MLP neurons of a small language model. Each row is named by its layer, matrix (up: input weights) and neuron, and shows model dimensions 64-159. Each number is 500 + 50 x the weight over its row's rms, rounded and kept within 0 to 999. Numbers have three digits each.
Before each neuron's rows, "fires on" lists the tokens most often at its 100 highest values on Wikipedia text that the model never trained on; "fires in" lists the words (lower case) most often at its 100 highest values on Wikipedia text that the model never trained on. A number after a token or word is its count.

fires on: " the" 29, " of" 13, " The" 11, "The" 5, "ing" 5
fires in: "the" 45, "of" 13, "in" 4, "half" 4
L10.up734:435451517509523492562515599535509457454429456461419599583473443534574515556535490399421566537528564550527451513502560545445494480585481551457506484503424492508491537629496564476545522484473533543547515499489426391550550599495471587604492512452481431534498492437485498506485587515419468453

fires on: " an" 26, " in" 12, " for" 11, " a" 7, " An" 5
fires in: "an" 17, "in" 12, "animator" 10, "for" 10, "a" 6, "at" 5
L7.up1021:600596611495398488538526583566487423561448500451510561462475514409545524504539454464531409556464614541489567464549561512563490490467462549565477518429479451432457403523498519562502494471511484404554555600470546455510568545520565477408461567540485489530504462439540449505468531431518393485

fires on: " to" 75, " he" 5, " I" 5, " they" 4
fires in: "to" 74, "i" 6, "he" 5, "they" 4
L7.up904:467460553605436503512462533480541544449503429566314398456574517427526457442575475395461535582599427525520495487453543556521559523495501549513498528531507575483615553407478534565534400509566509577535491555451518556494531472593546405471595458481533518564427494461467459448471460461480510499

fires on: " place" 27, " there" 17, " medal" 13, "born" 7, " gold" 5, " office" 5
fires in: "place" 27, "there" 17, "medal" 13, "born" 7, "gold" 5, "office" 5
L3.up222:575469536459492542508493515494474422466474534534447515463508447475499515496512516546420443498559484530528401604578543485529462430516586454481442505431520527411519504509512584591459585554476585387621526396493535534476495428460549517511488536497514470486494515503464531511418464443420574628

fires on: " an" 84, " launch" 4, " medal" 4
fires in: "an" 78, "launch" 4, "medal" 4
L2.up285:462466483513534510499508500454538494559551486509493353470584523516432538558515511439552553530521692557472514505529489515548495536438664471493542540411445516504507439507489454497554506332521580476511492572556529520564451534474531566544511503424475481481465497573548490535528376518505493474

fires on: " he" 38, "ly" 6, " has" 5, " least" 4
fires in: "he" 33, "has" 5, "heard" 4, "heart" 4, "least" 4
L7.up445:469572494361502417548447476575506520524501521446461482494482538492428449506545524471495476406541461505527449470514535476504480602426461574501463519427420522457595519500484491515486500476462458513451498596510556521619535473495476607514507442525655481544502579486493499501493493461455552556

fires on: " In" 18, "In" 11, "2" 11, "MS" 9, " From" 6, " Lin" 5
fires in: "in" 30, "ms" 9, "from" 7, "linfield" 5, "serving" 4
L8.up359:514473465514463532561526546475548502520360460534501345581546536394507487421585462508492416458507563468476431489549483526537454386410505580544509571518515545467477505512449508482510582544492518485642396499434631493467534391491491475491512535490529478435509410538532493560527485474427469583

fires on: " an" 61, " Adventure" 10, " result" 5, " kn" 4
fires in: "an" 54, "adventure" 10, "result" 5
L2.up999:465469451504385533488555516442538460589461454487462504561496478539380532584442550512556464435493579430574563466439499505464507522426491522498505531438541488503491407543511584407605486432565605508497498589459595478448404566493559540474444552482465501416524488528525530522421439508482513469

fires on: " of" 59, " the" 39
fires in: "of" 59, "the" 39
L2.up480:515514585536507464498537513579480485479553542467477451454503565509539574412530548557509422543542556622560533486574542436512495468511522380574497512511508472461335423565483496459534442415592475573530589495507527537538543481555492540412498548585553432487398594462446479442511472478506451509

fires on: " he" 33, " such" 9, " Jr" 7, " from" 5, "ee" 4, " where" 4
fires in: "he" 29, "such" 9, "jr" 7, "from" 5, "mcgee" 4, "where" 4
L7.up500:507573484420512522457523509495496564507453476558449502533560434478479424516483489370518461504564544503475495530495608537490548555560487480556516503510409485511523553451453548483512438507461486475434661527498464513558549555551485597429496469539518579491430555518425477544524491495508463387

fires on: " she" 53, " he" 18, " who" 14, " they" 4
fires in: "she" 53, "he" 17, "who" 14, "they" 4
L9.up518:465470506619566428474460523487539491466535489524472469460561539455485553480518539454546468457603547558472493592501538517497501451540531508509552522604498574535539483416486494476458493494557487500579541501512464458488497496628463471508495492506500446559491438510505411524539453500514525473

fires on: " his" 82, " sentence" 4, " His" 4
fires in: "his" 83
L3.up301:525500522579517587522544523576494591510497492504493454551490499514479538467463479460440538572535607529506500523470533490495480493500438537479512506590440507510542475501503432544506463490540468553414560605528382536502382516520474431494475487473450515438468424451449492421553588649468424470

fires on: "ing" 31, " in" 28, " for" 14, " a" 5, " as" 5, " under" 4
fires in: "in" 21, "during" 20, "for" 15, "following" 5, "a" 5, "under" 5
L8.up733:488544524513438457461568500498482502487507540449514424516488490524561452420494546489507426557489418441478556491464554478431358423499600500451468513528500517512517422527522526575559449509536528456535487618448563515404587493475460505513443473539580569550504524435475446512441480476428496530

fires on: " and" 28, " to" 23, " would" 9, " also" 8, " he" 7
fires in: "and" 28, "to" 23, "would" 9, "also" 8
L8.up422:426425494569469483557425490508543545474523456563447465469530542453575526420501429537464521535620437590553511465441516544454469521431458494543436517539533508475488405432485529482489467515539591638498529501512528499421471462598534538501521398572521585615401574485440424606521529530518537465

fires on: " a" 19, " to" 15, " and" 15, " had" 5, "ly" 4, " the" 4
fires in: "a" 18, "to" 15, "and" 15, "had" 5, "the" 4
L3.up618:517534618471600400497479494502469500507466517507532467447518545556617517436487375496558416494511470586551515477538596531576476482451546511583450528521462466535472520526472527550472518529522579420607504503522527468534521518493510493549475475447577502407549532509452322459493391588487469522

fires on: " the" 22, " and" 20, " until" 10
fires in: "the" 22, "and" 20, "until" 10
L9.up904:496502491561615414534532483482577566485510502583487398454502552448479448482488443538429380463519495519533578460491556508516425465547539497496518507580505508460452556520494541457502523510526507524531417461490492488615512500510459468491452433456498593440438475461556378529564447503431441573

fires on: " on" 17, " of" 12, " to" 11, " by" 10, " as" 9, "7" 6
fires in: "on" 17, "of" 12, "to" 11, "by" 10, "as" 9
L7.up598:475522453454533434562578458507469509505392512522404445497523438454530562490589560504523530476471442496488556549415484546523559476509527465434578537473508530536449446510484417484508473506536570477452499463519437504448503561455450476505469546493386448442546484480579552478440448541460505503

fires on: " in" 44, " such" 13, " by" 9
fires in: "in" 44, "such" 13, "by" 9
L10.up322:420516605542533514484465530540519541469530549511397483502522504489515578511551447460505498538473450484560538566524542517506438475440590490500395605546418416513467438473474504509529414446616541530520479581489443488484475507560443520501392489519545503528538558494483388521498504425516506517

fires on: " he" 62, "my" 5
fires in: "he" 51, "heard" 5
L3.up863:371539535371571486482467468375567438426462461479447522473463553503541490542527524417483504507485452564450520438515553557479442537491462553494521546496412494552479477485505504401508501515487488453512406484367566489530566506543512497515463522577458452545437552489500498485407569414550467532

fires on: " place" 23, " than" 22, " space" 10, "ture" 9, " New" 6, " resolution" 4
fires in: "place" 23, "than" 22, "new" 5, "space" 4, "resolution" 4
L3.up734:611431477574470562517537538574466527491455543597462515496570407511520551561483456555574445493573588568517525478573506421438438414505455424481556485479527556453516568500477508578466482591535465518460493477458253500565526498457493537526464469433509520510522462512482538468487480443460569554

fires on: " took" 15, " led" 13, "CO" 12, " given" 8, " faced" 8
fires in: "took" 15, "led" 13, "given" 8, "faced" 8, "cov" 6
L2.up96:460533472518486526496418502500487442661383517512497525476487544489561501490561528623473475501495567491544521477493492513469481485402475469531520508386545508480491500530491531611453575577518504463465488410596555509332472466445459523420563474554468558497477560537471515499418588518496487497

fires on: " it" 61, " short" 12, " It" 9, " album" 8
fires in: "it" 69, "album" 9, "short" 8
L2.up985:504516558507518489495621529486458431476592483542476446581503477518481550500458462304560534437517508528477477539522496439555507511568476506492497518643490511486534488484498565397584394408551568537558503636483447484629495544580577547561486507472469471486521441546456462424544427491488495485

fires on: " by" 34, " of" 11, " at" 11, " into" 9, " from" 9, " were" 5
fires in: "by" 31, "of" 11, "at" 11, "into" 9, "from" 9, "were" 5
L3.up99:523492511521476414506495503506421552470542645590485487429497502468468510500651556530565449528522471555547498470566529463554531448504570527555473531519534525486473426491491454514488424591507532492457386538535487477495609484441528428401445574523501476425464470545568437537516520494448475590

fires on: " than" 27, "ting" 16, " place" 11, " finally" 4, " eventually" 4
fires in: "than" 27, "place" 11, "distinguished" 5, "finally" 4, "eventually" 4
L3.up995:478513544509565549485473506478508482526534493529520473460510423579520531561537455509536481455509599512418457450537551497512456399455547444519414553522528497487498485441489492490483456511513551447514385471452398444509481431479522542562495531498537455487513513530422530466346507418447576540

fires on: " the" 45, " his" 24, " her" 7
fires in: "the" 45, "his" 24, "her" 5
L9.up950:499474511612447389506528544420485564506416529604476506574532496553525518441549473546479464472526557511496505525451533549543542402449483482459501538451538565470400559538459511452472615523530435482545484540524520535500445501511414462436485470503459406451492470451492457464608500524462476585

fires on: " place" 35, " medal" 13, " in" 9
fires in: "place" 35, "medal" 13, "in" 8
L7.up177:570501533528456563506446500481472504411501571491495512499450505466589568491486484494526451560502637496548534508440568483522392467534495515472501533474517468564516441476467455580480473483510492474493511574540489436433497490498470541522566592443556487481501506437559421445600502373544471499

fires on: " than" 19, "born" 16, " medal" 12, "apping" 5, " takes" 4
fires in: "than" 19, "born" 15, "medal" 12, "kidnapping" 6, "takes" 4, "there" 4
L3.up1007:528469477607526574544600520468478460405479509493483561487560458441487485493468531473533528456605534576600429537561519462472451423564421420437456511497511545477521509539456546583457595519552528457511512579511389497530560562440440593394468497480470526472578492465457497470513479507495565568

fires on: " in" 41, " In" 9, " for" 5, " since" 4, " From" 4
fires in: "in" 47, "from" 7, "since" 6, "for" 5
L3.up766:543514493559507476489437497544607544587435479503552485497528413301508508458483487518473506481457538523587545472451554454514510440409443490542506493554481468495429387464474514501513517480531596491482425562459496479475579448543479494444479464546482365461421438521585498548530498481518542542

fires on: " and" 22, " his" 22, " of" 7, " the" 7, " own" 5
fires in: "and" 22, "his" 22, "of" 7, "the" 7, "own" 5
L8.up684:478454538430579449556568541561432499490464457430443525541425492554515492474526459466399522543563570504540523549458514439509504505563526466482446532530510552428507428558538470510590415416517532499504466512494488455492413456576419485531431451476528499500447492446538430439465414482453566500

fires on: " an" 53, "ile" 9, " age" 8, "é" 6, "yard" 4
fires in: "an" 49, "age" 8, "maile" 5, "yard" 4
L2.up829:461567534529615515490462547492450501561511475497519465571492515516515522417499559439505503458476493513500499466540472547517551502466479500527562506497512518502518463533512410618528498634456314498497468481476592547432508531415494510509507531537469541514454583411485488609520514563483477518

fires on: " The" 55, " the" 29
fires in: "the" 78
L8.up941:493463559587459340561470518604534584462440488495474569532540523476572473511458437515500503502562600560489545556502543501530499480461553517514497493554471493366476501549479449375541544485457571463446533571503515538534549536584537549490459553568501519432534481368445494565588414494446417493

fires on: " United" 25, "CO" 13, " led" 9, " age" 7, "ile" 7, " considered" 6
fires in: "united" 25, "led" 9, "age" 7, "cov" 6, "considered" 6, "maile" 4
L2.up153:483566509520610496481469545497464537507421526526513435478499507469565511380495507531504535494500432499503570469472507478438447450445520491536522505481497497556511534544482489527429525623518411469467473497575556519440543481457473503478532469557473603496495531503468453493476555500492446582

fires on: " medal" 33, " than" 16, " like" 13, " place" 5
fires in: "medal" 29, "than" 16, "like" 12, "place" 5, "medals" 4, "close" 4
L3.up191:506573472514510546559515459510456544514531516469461494475539448463514494546566520499521556628516511584529398572543558502465511518575432464492468463458560585500583450468476521573528589437553496455560564534462474472544504471491483493464471490494477430435537464477444467439349488496462601556

fires on: " it" 38, "di" 20, " It" 10, "It" 5, " fact" 4, " an" 4
fires in: "it" 52, "an" 4
L2.up535:470509488523449499519522523460472425425569508487512499643512456552442548547482475399524521461513546441494499498558476494571530491548603493484588533386449515466516484497502493421591460433526540544517513553538498486575511536420578485508444547491440535486528383510489507481554446594457496522

fires on: " the" 20, " appointed" 9, " his" 9, " a" 7, " elected" 5
fires in: "the" 20, "appointed" 9, "his" 9, "a" 6, "elected" 5, "as" 4
L8.up40:459494491524511375556575513504515435517377515512573609520489505443536534475506481564369458526492501506557463552496543422516526457451447486505519545454542456546440453596483468487532453527506584592488472505592496508460497504492514535535468510437511503475482503499392492425580403467493396483